{"norm": "rmsnorm", "norm_place": "pre", "rope_base": 70600.0, "qk_norm": true, "bias": "none", "init_std_qkv": 0.02, "init_std_down": 0.00366, "lr": 0.0114, "schedule": "cos", "train_tokens": 1076000000, "steps": 4280}
MLP neurons of a small language model. Each row is named by its layer, matrix (down: output weights) and neuron, and shows model dimensions 0-159. Each number is 128 + 24 x the weight over its row's rms, rounded and kept within 0 to 255. Numbers have three digits each. A neuron's up and down rows have the sign that makes its largest values positive.
A block is one neuron, or neurons of one layer that tend to fire together. After each block is what it responds to, as a language model described it from the Wikipedia text at the highest values.

L3.down522:118115130128116118144148119106108100156147086123112090131139095133142122165117162076139090140136126092128086098140116161109132138154141136121123132147134080095139064149109131146118101125091148107124134095153114152132119127151143127155132100092133138115112114095085156163142126091092132154139164120129138121095142146120115129133119090127099146125186106141083118073136107127109110116114092151101128107115071123147135154132154134179132108155128140148104122137114127152140133130183158
L3.down598:132150119130124125156116118144107106123140177123201085145105116148105163136101080133155144110101142124145165139129124125131104126112127128115116077135094153131090158161158122133141138124138121060131125109137105127117137071149096131148128131096117135104084113138153137106205134121115168130129144162188123128167096147144109085140131118120124124134171136086109118152134099153133137109142086134158117112113133080116154110137135126152123164130089152146132137141159139130139105112097131
L3.down711:147162127080128157150120088087132135108123135129113133099129172152159168172064131143138143139105141137134137134116124146129155156141117138083097117121104114099138151104163134136122108163174099112120132160121120124153078121144127115146130147105130162096115141160110122088068134115109173085153120153152144116098117111148101134100115124090132155144128109125149121124133123173134110120120147134110131130126113094107146179074149076172182111144134151172123129134121124135112157157056098
L3.down1244:106133140123142187175118104129103109144085101129133146106158133057154148116082102153166126129151125133124123141116132147138156091184110108062156100114141104128149123115135114146085098101134167132125112129128139177147142142123136114101114125123115121124149132106140116121125096088097140140127121130139131094134123125192167114087090112130153123109106113112127125078104139113133112159122074150123149112108153121140126157115114139161110133116086187097124161128090138126118095127105106
Relational head nouns

L3.down58:124105129106133120146138138133150127148110150102124153119113091123101222118092101146119142151088122155133144110111144136108154116118121196139144128147137113167132123142126107077121128145148156145132111101129160138123112144120160134114064123157163101118106101118165185091163110143154132104128145125102160173122133111071099093064150129130125109110114177104124115126096116121151157075105114113132170105158166111143135108146144133085138105115120138154117134131086144134131131113124144
L3.down687:140139150143138104120155131154123140135100138139195125130142124116130126135152148129111087093137145163116139119134133113112112113112147109107128152111133130118078110140184098121137155163141133114098108103146148105067134162163168163106153181151143128128105110083106117146112144105141155099130089167121130097150138109116078127125173080113132191158150121161118113143065101141122118105109078147147107078094145159112121156108152129125082140116090110112119157155124101108149125139119136
L3.down748:119113136120071121144117080131129162113120143148131133135123148106119107127106125118079105156124137156098158178123134106134135123109110139121073124157168119133113162127136115113088124104110073135116146094144125129123192192107124121118145139131144084152174174184125142116112062141176127132122161130113117123122136140115148102089111121120109153130135125128120142148093146129158134117143150150112129109125114132171146152145096149103109063144124090152108116094079095168132145139152108
L3.down1125:141148105133139069139162162115138132145123130130150155139142107119147167127141099122134086126125138165101136093141124122113084104117146137160171108104154141150106162172152104113179152168100128125125170154082125130142209111151148124157164173100135134137125159139136085143101117134150153122153129136169139101124154113153109110116166126148129106158126122117112140141095165165120126135153145098124164091135134125149117129126119116094150174142100135114134156146142127188144197147112127
Place-name word completions

L7.down62:120173124118085131121132164099157143146136152118084121137141137104143106128119139093127134098062139146147154137154117137119123101151135166113100149139148117152139122143121167151140115135117147126092144135142102095092147131133143144089101092162105134088144181082147125132129097133091155114083122105116176128126095116135139131118120129136139163150164134122129163120092163119117132146087117128172132177137103138132150174092087123138136120139162148154158158087128148111115129143136117
L7.down613:110133160123150127149098130163122134127170140126152136112123111140127137083123086134139099125123118118135137121125106141112123128123140128152102167081122133087124118098123120126100177140159120122136171152095137119119122175089132150107112124128145118082150153143106117105150089117102131170095096072118107117131107107107162104164123151154071172104125120134088175112141133141165145129084128129153155155112145095198142135097127113133152109163119125144129143158090102149150129111168137
L7.down641:150113139140149144111118111117167133116151102099165148150124102121134098138134119135117111129101102141087141132138128166110117124118117127152114119143159106112097127140155093118113123147163141128122131153110127137135127119154116117174188095115162160114104137109133181140122144179130171162123141099148139096120123165164141114159129127086141143136168127121108154120078092107145145131128139094093116192094134143145183122156174157166154110126136132127130101082064101127106103131132144
L7.down805:114108082105084133126128103103149175134111167094101126134162153124128160133149163116133087129107101093095138098135123123114171099171147115151116114099147140140161154133137119120147159109114131133143120154118135140104141109162130137134126143120111127195108108117145126135066107137142176155102126151121129080143121108133122122154080110152117108153142150107168140190123133099129138084103107164143140135123113137122120106167169142119118153139136084093115153157110141084132082166166158
L7.down890:175131122140104139113121121129154100110119135108107122151132136121096126132113135105166107088053165147130126136138089122116118104171104163142151145141151129156088135140150155110128137121107119122102107131115136113117177131100123158131119087154154110111143147122116080158166127125150120105148102111119167123110087121180140114150104096112082151147148156139179175159056158094145166124155112172102079124132131134156149130167144109180144105134127127122098092139113141139112141129112127
L7.down908:144140106138120116155090138152156116108131053129118124108136186104079119115141135109121117105121136105141144116086168142089113113113127177130150099107167184145108129149140092106109127088103165123117127144127142175147138138072117128109152115155138116090126093077104083166163123118145151133076128118106120091142124138097159109138124099130087110102152122080144150118124116104126153101116100099146109131113151136136139158128130115119131132118138171130135124135099128128131113145117121
L7.down977:133183162135114103132067122146137086152127139126158096109153105132146145178151136101111155101139123129133109146172108134131125149161100143125123111098106141144093155088132111099114107132120143123099114117135132127122148102179163144138130087150103139114160159146086104163067149145175109107136117198153114118104153118139078151163110141163138133134142117128136161130092082107152122105126126114129109085129137095081137123132152105121159101139120087132152116133111151095122133115151140
L7.down1033:145104136141102098169175128122117128114159124119138167129109129142153104144116138114137100120176142143124123120114145133163144150188183142107122134100095129107104132178100152091160148124114128100128109153160157131082152124140175146129144127100151108096130131133142119131158095179121108127117127079109146126129102103138101178127162139096121116121116110127116124111116155173147123106146127141084117109127134155141128105122177133139122155125147148142118145117104076118168150136157082
Place-name completions

L7.down113:132127073121165147109163153149134146126113124116106132122143113090167108126096145116142087114149125098105132105116151110125138148132137106088151176092082147129132120150082137134107143128164179086104116125161170083094138135137098156154159116152067127102160146122104155133162124148111101120125153096121104113105089119100116137179136136134149126135157148169104131121098129096117108126096154126147122121179146110135119140142080145129089146077147111144133108123123095141144137099121105
L7.down340:130110094170114121094138167156159063148138079089126103133113125064113129140139163088163131170120149126090127135104094134140137126122118086142117117093101108110129129117130132132096101124106151142096146110168124146165091097126087109123108130142168118133155116116127127156119136135079090106147124119146124117177136114154102095105130146119112113136135116150149127111101173148160129131123107091100121105118125102101136108072106124114147128128115174176145160126088136141103123148151162
L7.down538:127098152138136167125123136145149181097152147129186130105135091145136191134151123103096153118130160133109110125126132121126134130086100148153102171136145142160139133099106100094112139121098148144151122103133091132157147131135146142115116143075151077112114096146100104108131110086158120163148115122160172136085089114107182133137118096141112096141125133131103111137156171094122164106142078109095149145170099149134168183114121087063135110138129110127113117117108182152132126101151139
L7.down845:125140133125126122116169136115170111112164139131101103120113109115120103100191128069133118121142102112107132121139147112122148159111113066078111106142160091105145146115133120141138149126144135139146123081150126111155104172158142126113132130142100136137131146099137129115090154168122129147083121163108124096145131131159117148083084108131122110119137091145128109083158112135162157162117100178117131134112131155090097128155143122136158138081105182167159114096126117111101102127125151
L7.down1065:114112114083131091137146106119110102119112125117135124120129177101118127124101117124124137090148182101078109105101124143106153115113106093137158172144088077104161121097163167123142106127132162126121103110087134132166158127159141138126068085113162103101127119139144135156159099089127164133148133135148134112149165128120135138133143100145111134119113125103139122100103108100155149152130139111161079148122136099150112115149153074097125113155182132160132082137144125132187156163124092
L7.down1156:078153118109100123134135119082136144112144126136134135129194130152150091108119162115168137157157088102082097130160121080107147131129115087136147093145144167138141142101125130170141086128136161116142132104125142142166151121135132107132075124124120098137184121125120103142121092173131106129086111132125157106147108097110136133139142106125160114149131147117147132127163148150143114090098140150095135151132102149116129128126126117129118104151163142160150104130135096119126126116107188
L7.down1171:085095143094141162149143104162123127140122150121153139066113115107130142058101117137134127169113125130096129094131156075130115111107150070151132162141137102107139112131145130114137116117154129118150085150123150166133139094110131139139124143149176091094140137122125135174136120123170117161119173103130161121112189138116120164113104077146100102105153126113188156111109084137124135131118096094143138094140134124145131128099187191118155120106131117160143124165143153102101156164156103
L7.down1208:116067147141108123132112140127181142097089144093155116119138153141156135125131152116118142112128112085138161113143119106098147161143103120110131136148172089129124140079129119102131098125111118094072135116123113109130134130133108113105118096122128103119124154128112125181136129154171126122099136096081100117103143146107134089111134144066106162153114147148165176156130104139111084087158098122140119116131131137116168165132168093136115114138145130114107120078150144082080151082122132
Partitive membership words

L8.down39:075123123101121122092155094121150152139134159135138154120141077114140167134129139113111126144127094148114151140161079148121145104141147094084161096164130121147119138130135097166210119137146118103128090133124113161134142142144121132147106097128117135107105177113127096152097107144134098153118141143146092098167109138162136123110124108151114085118155071111160112130098109117167158138110075118133071127151103143096149153122169190099178145158137142109119113147142100116098147152134102
L8.down627:079147122154163166133126115110116132118143091128160109098136123109146141110148079110159121115077135118151149181135129099100161126157175168114116156120122110102143077126132101149121129122133144138145097172116137176136135129110136153104103152111174109105137116168067157149139122099139132148113112090164122096133119118106109133096112135173146115123137127129131136139134112136099153131091101153175140097161152138169091135111148099124105070164144113106177178140128117154089149121186124
Distributive quantifiers and table headers

L7.down34:138115125089124192118108137167099122144156164114146144161123114135133109126134092113199142139109154146163143114093147130138107107095128108123102142129128153175164131156108122099114143117125173127119094116164146116145166161088144113158144129133152128146126125157107145095109095136107100118137098121098119155129110112151147116095118163148100110149103112125123137140129117143125142139098104146125099081102136101113104130140139114156101165121098136129139095142127097161144128120126108
L7.down356:147106182132114117137122098137152094165134144142132103122106117079104069122170119108112146139121120094166161122146099122108134134141142092172156120149163077131129107136131098147157124126112120136167127089096141137130115133144155131149138141107108107128143136162125134150108140139117092132147109120132137136116117163151095170141082125145140108099084124176129146138112098140108206122182152102118105137133131108124100131085099133085153115186137119141123142097114151133124145138125090
L7.down437:116121137124129137133101116115122181137122089148163080129142124105155141128076121196143118162176126136102095128113132101146107121108122101134130115123068192127163126098117128143157162170158136141112121120127130110137121111141108106167110128090139110132155132139130111161163122129107118170080121145123092130084110165121106188158154106140116087138121168121147113121107078159111172168152133115112096136139128140135101126114106167109150111132118132117124119079175155106116143127173111
L7.down652:115145157169170103110094145164127159080117170113141114094083086126146100140137112145106098123113168121131124121153142090154154149146145144089130154106124120110094163137148131087117127106149137125174110112155132131135132149084122111151139115130141160134105115100164155145151095070125133140125131164093128151195111119121083139110121138135150129150132134131116142121123126110136131081170101142131135145144080129137182120125142108132166132102170139132092096128155087105174166153164092
L7.down717:110092143125119092128180086149111127137176143141100150135133131097119150138108115123107144139105132132121128140143111111125159100146070136131176117134112144149181153095121090082113149104085132098123094118134108112112141127141091094090166103172135153156140158126160171101122127083132103093069114136143126155106094132133102131083135091121156094118158127137083110109160171101116104152123114113128116103133145158147140127086140198107145141098154141129124131110093114106148136115152122
L7.down821:182139131113139167163074146091127138131160141132171135144164167146124134127088143096140129113161141123145105098159165118105094103131145135071094126110109105158136147095117120146121140135125208108138166118114125107147128164098109124154096140137108139123118135112150136154167124130130088129197153120134111118137129140109121132133154053125155094134129187118125114108124100137140116139128163096094103080133114093132143141109143100166101140144163160149116127136132123161134115111132079
L7.down1070:140111117146140125111108114133112129127110084136127106113166153109131088161139105111135141113141130119130113103129127136144134132099133145116158126153164111115127137138112059112121146112152142142117109119121123124121178146112132138116147094144099137112090127072131152131136158111114139158117135150106103124111148139117153169140170122089118124122105103087142094106131075101116169102148132074062113127121103172175151108099091138131130100105142151127117088132128110149095162156118135
L7.down1205:191121112110089113147127139133110129169132122140132148119125121107135075130159120140090133131114165137134145096117134124134133114096107157129085144084112126127172122157134178131128087114105121121134157130096124170175146094136136147097092133145133118179155100132127106149149068092085120124131151151137135128126123123116145161123110155108145104136149078146084130095115181137155152074149125159115136136147098141109123059166102117144190133108085158149117111129155113122103135124141124
Superlative and comparative degree words

L8.down397:159117116142123127135117114128138147129148087151102143156149079144124123116086084105122090129148165106147159152146131132126080107154138133124130125137148120113151157175144141116161142153088152110120106151103116115159112140113130126089119115089166126149135162158117116112144141137135139179123146083110142151126147082119109109101150124094129157110103119132135137184106133139108092105125142146148154143124164105130143122187126153133150119140146114128116082146120131144138103137155091
L8.down900:140122139122132127125126127161148134134150160140103110172123138127129154121105094074121112088124119131128147079137119172131128121138124153127121161182115130148119188165154129138104145105103103094123114148148139095114141110119140122122114102142140119115130092133113128116130107167171162152102111093128155155094138119127115137090130088098147134109139114096158145086133125109121148108159177125163141133121144149154118116130183113121114112149128109131200086143126149051113157124149082
Comparative quantity words

L3.down35:128102123121149110110143107099159121128144141146101139120114062117122126108125077152161107123135118144108118116128133112093123110160131111154094146124167150127092107104121128129126158116146100150132141177155130124149107131173155138091118089159174083097147126115123134119133131161125118117136120148125108143072136137109112113122144145127154112133108135180096158138125127151096122090081125113185138110136148146131123134138117119140138099113107102105130158136116118147138146121115134
L3.down483:128138114054124102086130137143105139117084106102104123134163114125103154123130111109113123112078130166101112121114159152144097144104143134081104092107111162142198119136114095096136154106135122131153069104148137134153144122131093192145112101126140118145099124119148109157079124140143154121134119150106121122113108116157129127118142106172118114146132104142118125155131107161147180179134162111149134149110145135160131165086150127150157133127109131124168114110113103121095121104093136
L3.down1219:091107146139097120134124117154083148145144123102112177124141114180143113151146115142141112133136097091121111083134176090176130113136151153134157080119149140122125121118159180081153089126140120118137151169139130116162102161106142143133122111102131117134104082132112148132117136127141125134142123096102153098127094161116138111105160127143105132112128073125174120076195141151118166064107140075133161145135136162123109096107139099174128125093139158129132124098135129093128167123133081
L3.down1255:100089125138203157131130118168135131093148108113163145135107120114119099125131116128118094136144173163140136164119153162129156118126138129111179141135144070129107092158124123113142097136127141169079114131138140123104119116153153100142132124115120130101072130195153124091114102117155124144063149131138128133104138114152133156149133129113102151102120115141077131146105146140145167113102128135159164108146116127146120139102134143103148129111118171135061117118072097146126167146114140
Range connective "to"

L8.down31:103126094118138131150101096111103139124123151145130118117147155149131142129122139124078144122154140166111161120126101138112149117115140130142143098136141134158132126144092073121105127132171120154079130113121126126147107111137153139127141134051120150169153108132139090155098093139122096127097125100151139116080129100120150112161107152112150137154144147112173119148130109159115124095072141125139114132144113148160118121144117149144123093113133144095184140103176176087156138110115172
L8.down1141:140126097087143139169105141122089150136093103103141113137123076143130137124112142135082126142148094138151121119106112152139107103150131127128106105153093103159125159090137122141188094144145123185117105115101110132141117124094161159145132152090139109134203074127159130168120143125136129112106131145145095132123123101105144130121105164139106163167080129131142108148141130122093130151140110120131154152130142126138086113131085136138143106145093111102155153122132136095167139126146122
Place-introducing prepositions

L3.down50:099113119167161137153103153126140155130099104108170154086118178146164129115098128097133164105112104144125129153132087140127160147151124126107113145100112125073130124117093132108163149090145126104118155115129112120090159162101115113043129139130143113134087123130146127119107104107093124116115115132120149137128113121115091123114149156121094138130137145116160139134128162109154103103130127144124082111152117148157144111177142152100076118110135157115136110122116142120158104101143088
L3.down121:156108131128152135147078137127105157106129124116126102133166148163123150137142152098124142106104105161073122094114141131124119092122141125105143154156110122162184118132113111108115131131152150061059125133150133164139109149152119132125111128128179121129118146130119122113107148132110146130169080149106112087128143108101110168151143136116099162117151150124146135063106127155168137133116107157178120082112112161131129132167140155101078126105140142085109129093127117158139137109170115
L3.down1015:130122166129090145155137160143084100135126119140116111131156129111132132119121136116114109119106082146125109077112144141157111152115131111101147092150161172128160152133097126113161157189145101145109099113119119189103112154099121126138093142102124151146114137148101148119147122106112113122178126151154122137125136122154107147121141165127125126127130139116101135097141168163174151132124144130137126129123123157146077091153161127079126129148170077101140087132083126115134094073150144
L3.down1101:119145140108137122137042113087122140105119135106172116151175076104129173128150146159118140125142051151094107124107133128114133112110105111134102112192087106155109075132128122127104160089119118135121118092135150107105100135112141130087066098100115143116123136134120130103138116102156141158130124143087113126117129088141121167115109138073118185139116120151100152128077110131121133119149119130109150088113162127149088113149075171136100092119132110125146089129114103166177122146162172
Noun-ending suffix pieces

L3.down592:157188138109107117104115107103176159157132134145172162127125145151087143114142129133176097145094157110148117088158151166122116062126147114151116111088131114139132126149110132148129117098106144089115077120096112133103086111160157121124092129133101171184142096138076185129134117117131131152128125110115111140135115110123131106128096131098147094111145108144133131114153169148127121103174117164147088118114088144130163110075180115155097115133124157129140139094124150122152125129104132
L3.down632:150101092119116132095107159135136149111137089144146142161118125135087129142158167163105146163140167134110130153143176101109111107138112102167095123126126147112154133139073127076047089119121130103127126169130139145169106142076083115057142142152095123122094140159125133138119125050111130145109179089134100105137138146121115078107100064118128106144148094142161161117122127091117121145193150124116115112123150092179134136142145115139135112112138125117153095162139123158137122108147101
L3.down1225:147147179121134133094109124090117142105099152117128153128123133114137147175071132133095110171120088101150113132112073109213178108136128166118097138124099122154124121150146124117118130128121152140133093133163123130130160119140117126107117124124090150118118163100121179092115101125126126075141146124086099134124157065161180128137106149122152118157165127089125156169099178150137112116149124151133133101072119099111128143116139155118157122117132139124125163127136138129161125163146181
L3.down1253:160141121115134115113134113138154142135122175137124132147137112145176115109138154107073134095131089093134155098124130095118130156207095092108143119137102123138106130157104150119103069133108106137095126163056185145150132150140134152180150126131128113147073151114152116166149136127061125118119095143172102127121153102133134131138118083129135136107124119137144147112101144115125126086131100144128144150124099121128128095087143175113101143149131113140113093124152112149148174109112131
Word-start prefix fragments

L7.down196:154134153127121148123102121095129108142089114105124128099188133077107120108170132121129148103097068155150135106152073137111118148153126142125126134136127138147153152080109104086181122108175115128150150107122177092119128134145155066102130115056138115137166159109141116097134117136130095146099104127118134132112163122113126133174127107157124109127129134187104176089158105107139131138150133119141136104141158156138158131139116123132150147107175143082150116151106132110133131140147187
L7.down373:193173108155109109124128118150086073151106125090124114110139104133137146123168134112126121142179140127109116118144117093160093147148157115159126111149127130131108107124114104110133141133166118172111186129108161195144134140129126114122140136097132126124139117128157109143090086153132091134117133130140091107123180133130088122145155174148177103182150134148133123111138131145086110109161139152118137125122152122109138071127126133132146161113143189070079111095129144116152140128111113
L7.down540:143122104108097123118121173125146140111169119135172105166152147122132110114123114112131123102133150116148156121109097152132128151141160112116135176134141106088132142160087111124140143111093116127090124089152073149119149114138116133079176105130136123179118126124132163126166144178086113140107094150109127172147142155109109111120132137143125157146091112136091138129154183133107127100133170155151116137154161147121169130149144180097123126154091139138175126140117129138156129151121112
L7.down630:130131129120113177138101092106136124107178128154120175100119145109154120137138112126133134168119084119175164132122148068108142131157108157146143144135146167134137130146100159126133132150154140079112122136119152129158204142135116168110095118123115120120115136157126163159150118160138144125153168143147153093131144129112136133105136110105114146127100124132094134118112111096139136106134129125133221132108099133126120152130171128163095149094178108154119102117122087123141168092110139
L7.down638:124102112144108117070139095152133082116084133120121119147114104109120118129125108141157146137088089148129134155108134125097124103196143090155118098178174122116124152113176173123141128161152147098117097104157087080113132120116118131143119148099120159133151121095138141149115135110127141091119097119106177134120129134118108117130130126134135099149192127140125142103131125137105160173132148135085127077135145128139168138116116118155137126150135128155126193141113135145123111144127123
L7.down766:105117128125137162142102115142145159139116134121142126132119154111128131117131163103114133129138137182140139124100139125078087134109133137164088122100103137187140160141146132081141168166129139150109105142127131111104131101115128157155124127155131138104155079141168144138128141136115125142110093097150143114135104153134155156133131108137134137140094172131129099121115156103133137086160146132169115134132122133157131086139124131104134142153118106112140086129099128100136104135102147
L7.down1060:150165153135073110197115120145119120116132165111117099153143109133096130130171105111145130125131074137124148158106150115131105144128114105131107134156104131118154157104132114122171128119127113158117127115129120082126127117110147115114149110135111138085137114122158183130074123116134150135143152110128142131146143139127128106107119124160118126188138137123144100098148158149093127161143109110148156121184149146076118113143118116095132144076106122121194115105153108083148140126146139
L7.down1125:119138171146147151136117125108149149140148114113124094159094092074094138142154131142143053131104100115128154133136169103144123094112152140150117112094145097148128161127114121124138117125156090076137127142118130138160132129134101127134131105141152116136091111104170149100164150110128099087131100091102104116110120137123163123122151128158145166109146123147125112092141123127097130102130149155137147101160154176093082120089169112161139117115135096103104110153120152127138136138136132
Place-introducing prepositions

L8.down901:110129112134148138138178103129102130148155104162149127164137112160109121156150147147126126173101158117142121151103118129145147114140114130126132127135154125079091111117107120122110117128118158117154142136129128141141132101151109137128132142091131118125172134122099136172128097140132127128151136139119130112129149154139109157164114147118123097139128105166131108116145149114134157146106106138101117108157125139116101083140150108160128132098167111087135130068118123133179098116119135
L8.down1023:121150145093143099109143113117132146108123141120120133132149110128137138139129120130111083118078101117103130127108091081112146114119143149106131166147133125158114129106098133197146120122156141117135140179116134170136113135123138095125152133124117126088152144139126099144163092161131153105138104131094117122153086166075129143141107149123153119103109158131110085126143096111102113122167118145153147091101115135126126124108123152165123184142178127143122121116102105129144171125097153
Phrase-final punctuation